Part of a small language model's weights.
Size: 9 layers, width 192, vocabulary 8192.
Architecture: RMSNorm before each block, rotary positions.
Training: a variant of Adam for these matrices, 187M tokens, 5079 steps.
MLP neurons of a small language model. Each row is named by its layer, matrix (gate and up: input weights) and neuron, and shows model dimensions 48-143. Each number is 128 + 24 x the weight over its row's rms, rounded and kept within 0 to 255. A neuron's up and down rows have the sign that makes its largest values positive.
After each neuron's rows, "fires on" lists the tokens most often at its 100 highest values on Wikipedia text that the model never trained on.

L4.gate337 [156 118 111 119 121 137 156 152 135 138 112 112 147 105 126 139 140 120 207  97 145  95 152 163 106 172 129 136 131 156 123 130 130 122 167 104 141 126 106 119 103 135 162 164 147 119 119 125  82 171  99 142 123 130  98 123 135  97 136 170 108 129 117  99 122 108 179 129 125 100 109 160 126 130  90  96 138  79 113 138 111 152 135 151 138 125 179 111 120 130  97 177 118 121 113  96]
L4.up337 [102 161 131  94 117 157  72 150 143 142  97 134 148 144 123 179 117 137 126 115 135 159 123  95 111 141 106 130  84 117 116 153 107 173 157 111 161 113 193 132 138 174  86  80 129 174 119 149 117  95 157 116 128 110 142 145 111 119 110 141 114 119 119 101 129 118 138 138 132 149 150 107 122 173 140 132 115  99 131  94 122  94 131 154 130 116 134 146 176 152 124 141 165 171 104 108]
fires on: " de", "k", "th", "ik"

L5.gate153 [152  93 112 127 158 117  88 143 140 156 129 154 134 124 147 166 138  98 137 130  89 112 145 130 123 119 122 170 142 140 148 127 135  84 104  98  94  91 101  90  80 112 120 100 123 155 131 137 164 130  95 112 141 135 115 127 144 140 117 136 134  86 133 116 103 111 108 122 153 127 129 113 109 140 113 160 139 134  93 119 142 113 120 170 172 153 126  99 157  98 107 116 125 132  91  92]
L5.up153 [103 162 145 127  94 119  89 104 131 160 132  91 155 108 136 181 164 129 154 112 118 124 106 123 178 130 103 107 123 136 184 146 117 148  73 135  94 113 170 133 151 142 110 140 148 146 166  95 141 148  91 125 140 127 129 106 136 117 116 122 138 102 143 162 134  98 151 104 121 104 125 164 135 147 107  92 119 118 126 125 164  85 112 110 167 139 132 154 108 112 116 101 126 111 135 133]
fires on: " sc", " Sc", " Y", " hum", " Sh"

L4.gate30 [131 150 142 109 138 132 156 108  89 125 120  98 148 148 126 142 116 100 106 142 134 127 140 113 157 160 115  99 119 129 107 135 140  75 111 147 147 187 156 103 121 156 136 110 154 127 128 106 106 127 130 149 109 118 102 135 187 115 130 163 111 124  99  76 141  89 180 158 132 127 151 166 119 182 146 105 105 151 112 111 103 174  96 144  81 148 130 110 118 120 136 108 105 146 101 138]
L4.up30 [ 91 156  99 169 102 166 115 109 115  92 126  96 130 154 135 109 118 146 114  98 102 128 108 129 169 148 148 131 130 146  81 152 133 124 137  58  87 170 169 140 151 102 148 184 109  79  96 155 114 138 130 146 145 133  89 146 131 106 150 134 115 106 116  81 118 123 154 155 126 101 132 150 124 116 126 104 129 160 151  92 110 123 140 130 150 149 143 127 114 138 140 175 145 155 148  86]
fires on: " /", "9", "eb", "0", "anc", "ep"

L4.gate36 [129 169 150 119 112 105 109 111 130 197 109 162 121 127 111 126 134 126 141 150 123 119 126 138 124 106 113 172 159  83 128 103 148 107 139 107 119 100 147 115 152  83 143 147 116 118 137 122 108  80 117 104  96  86 107 133 153 155 144 102 138 115 162 161 158 134 168 112 100 191 160 152 175 152 165 180 125 115 139 175 103 147  97 128 131 108 163 164 128 142 167 125 105 121 145 114]
L4.up36 [109 120 129 128 117 106  99  90 125 116 128 133 155 144  76 128 133 130 149 113 153 110  75 134 156 132  79 174 190 119 138 127  90 134 141 130  97 123 131 125  83 112 156 148  98 123 120 103 139 147 129 111 138 116 116 121 103 126 140 108 132 106 157 178 144 107 135  82 116 158 138 126 210 165 105 140 120 103 128 150 117 156 121 180 117 143 111 108 113 129 159 136 141 107 132 138]
fires on: " de", " le", "et", "ere", " sal", "le"

L5.gate394 [134 158 119 140 154 118 127 122 111 130 143 134 139 150 108 143 112 150 125 136  99  86 109 153 118 151 105 117 135 123 140 108 150 110 106 156 141 155 151 105  53 114 120 145 163 123 140 152 109 217 168 114 120 163 129  73 161 116 127 114 176 127 139 114 119 125 150  81 163 152 106 137 146 150 125 128 114 125 110 145 105 119 109 166 141  85 168 142 164 127  98 121 176 106 119 154]
L5.up394 [160 153 142 142 117 133 101 172 146  98 108 106 103  96 154 100 125 133 121 112 102 116 152 110 121 114 144 153 132  97 114 136 103 132 101  93 126 156 158  97 177 101 123 144 131 127 132 130 147 154 126 167 158 106 113 106 123  92 134 117 164 124 133 118 114  97  94 121 176 146 136 125 117  72 124 143 138 105 144  90 149 100 134 110 131 168 142 148 114  86  84 141 133 128 126 127]
fires on: " un", " most", " so", "ely"

L5.gate478 [116 125 167 138  79 139 136 149 121  92 159 158 121 143 116 114  98 113 113 140 141 144 123 149 123 112 124 119 131 152 146 139 137  93 157 109 132 115 123 117 136 131 131 103 155  88 100 147 126 130 150  95 121 169 138 144 148 128 166 133 139 121 106 104 106 113 133 111 126 122 153  86 136 132 129 133 150 124 100 102 175 161 137  86  98 145 147 150 143 108 156 149 137 136  70 158]
L5.up478 [ 95 132 191 133 118 112 154 121 119  90 118 125 161 153 100 128 142 132 125 152 108 123 103 135 114 165 112 163 119 143 146 149 118 160 126 175 131 137  88 135 140 148  84 116 131 108 143 118  63 136 129 125 132  94 170 127 110 124 145 127  70 147 108 125 140 123  98 134 119 166 126 142 116 146 124  76 109  98 143 136 134 151 130 140 126 132 168 164  97 125  73 126 130 141 140 196]
fires on: "ig", "9", "}"

L5.gate461 [122 152 122 108 114 170 149 163 159 137 155 137 160 145 130 163 146 127 138 174 158 127 106 147 163 100 127 123 121 105 122  90 149 146 111  81 127  97 147 102 129 145 145 178 130  98 135 119 111 108 108 135 186 112 118 109 111 138 165 110 163  99 121 125 100 147  76 208 132  96 118 121 139 128  91  98 103 106 127 146 113 135 140 152 127 140 135 117 135 112 107 141 130 113 153 159]
L5.up461 [ 94 142 165 109 149 159  89 112 116 111 121 116 116  87 150 129 118 160  81 157  99 105 152 109 125 104 186 157  88 130 153 111 127 139 129 141 114  94  90  77  67 120 129 151 105 113 112 164 100 152 101 139 141 122 177 115  99 135 119 134 142 105  84  80 170 127 113 140 130 158  95 133 142 115 111 134  70 143 157 142 156 160  98 141 144 140 118 120 125 139 121 103 120 100 102 128]
fires on: "–", " disc", " semi", "isc", " mid", "uc"

L5.gate433 [127 124 153 138 128 161  93 127 100 119 159 138 110 139 134 144 147  92 143 102 114 115 134 128 107  76 133  88  83 128 196 131 159 140  98 119 144  88 157 139 141 157 162 130 141 140 141 127 132 159 137 163 127 131 156 142 111 158  88 126 103  98 168 137  72 134  99 149 157 159 164 133 162 124 166 106  97  90 110 135 125 124 136 136 138 144 148 151  81 121 148 105 104 136 187 204]
L5.up433 [126 217 140 125 120 186 145 123 137 151 145 128 161 108 154  99 123 152 102 167 140 167 159 121 142 117 103 111 126 135 142  79 114 126 103 146 127 134 103  97 152 155 104 122 117 107 130 116 121 160 155 145 115 166 156  86 120 141 159 145 113 122  99 107 145 136 121 142  93 137 110 110 111 139 160 188  97 153 117 147 146 111  95 132 121 158 113 141 149 135 153 136 123 140 133 152]
fires on: "i", "ul", "uc", "c", " prec", "er"

L4.gate358 [132 129 122 112 119 133  87 100  99 140 108 147 132 144 122 125 150  91 179 122 107 131 136 131 158 136 144  91 123 151 130 142 138 111 170 149 146 111 135 152 126 120 115 168 186  93 126 122 151 151 145 141 152 143  78  92 124 136 109 130 129 124 123 152 148 134 105 130 167  71 153 123 127 107 136 145 140 138 109 118  92 100 133 156 159 102 133 124 128 108 142 106 139 152 132 124]
L4.up358 [138 113 129 115 145 123 112 125 142 113  97 105 117 138 141 153 144 133 117 144 141 155  93  90 131 144 134 129 160 167  91 185 126 145 120 127 139 124 144 153 153 124  95 113 146 131 106 157 128 113 147 112 122 157 100 134 115 168 126 159 137 142 104 123 156 147 116 120 161 133 141 139 136 146 160 102 175 146 183 110 134  92 118 122 139 134 126 129 183  99 129  86  93 115 126 133]
fires on: " US", " Party", " MF", " mass", " zone", "z"

L5.gate199 [139 112 134 163 112 174 125 133 135  99 101 110 174  87 161 145 141 135 142 109 165 153 116 131 132  75 146 110  82 127 107 132 166 158 118 152 142 118 156 143 130 131 114  97 162 152 135  89 139 128 158 163 119 104 119 149  94  96 150  94 158  96 125 152  99 145 136  89 134 136 130 169 161 105 138 165 187 141 120 161 145 110 128 110 135 114 160 170 126 129  88 149 111 149 110 160]
L5.up199 [146 125 107 130 111 115 138 157 143 126  95 111 126 119 107 170  89 118 118 105 136 158 116 110  97 153 100 137 148 135 125 120 157 131 171 132 101 121  98 135 102  94 106  90 145 121 142 130 130 147  98 139 139 102 175 126 114 110 121 130 126 129 119 140 114 140 119 137 140 138 114  77 111 116 142 166 128 138 113 121 135 133 133  90 141 160 105 132 176 117 114 135 130 127 112 109]
fires on: " sign", "od", "ac", "oy", " interview", "ign"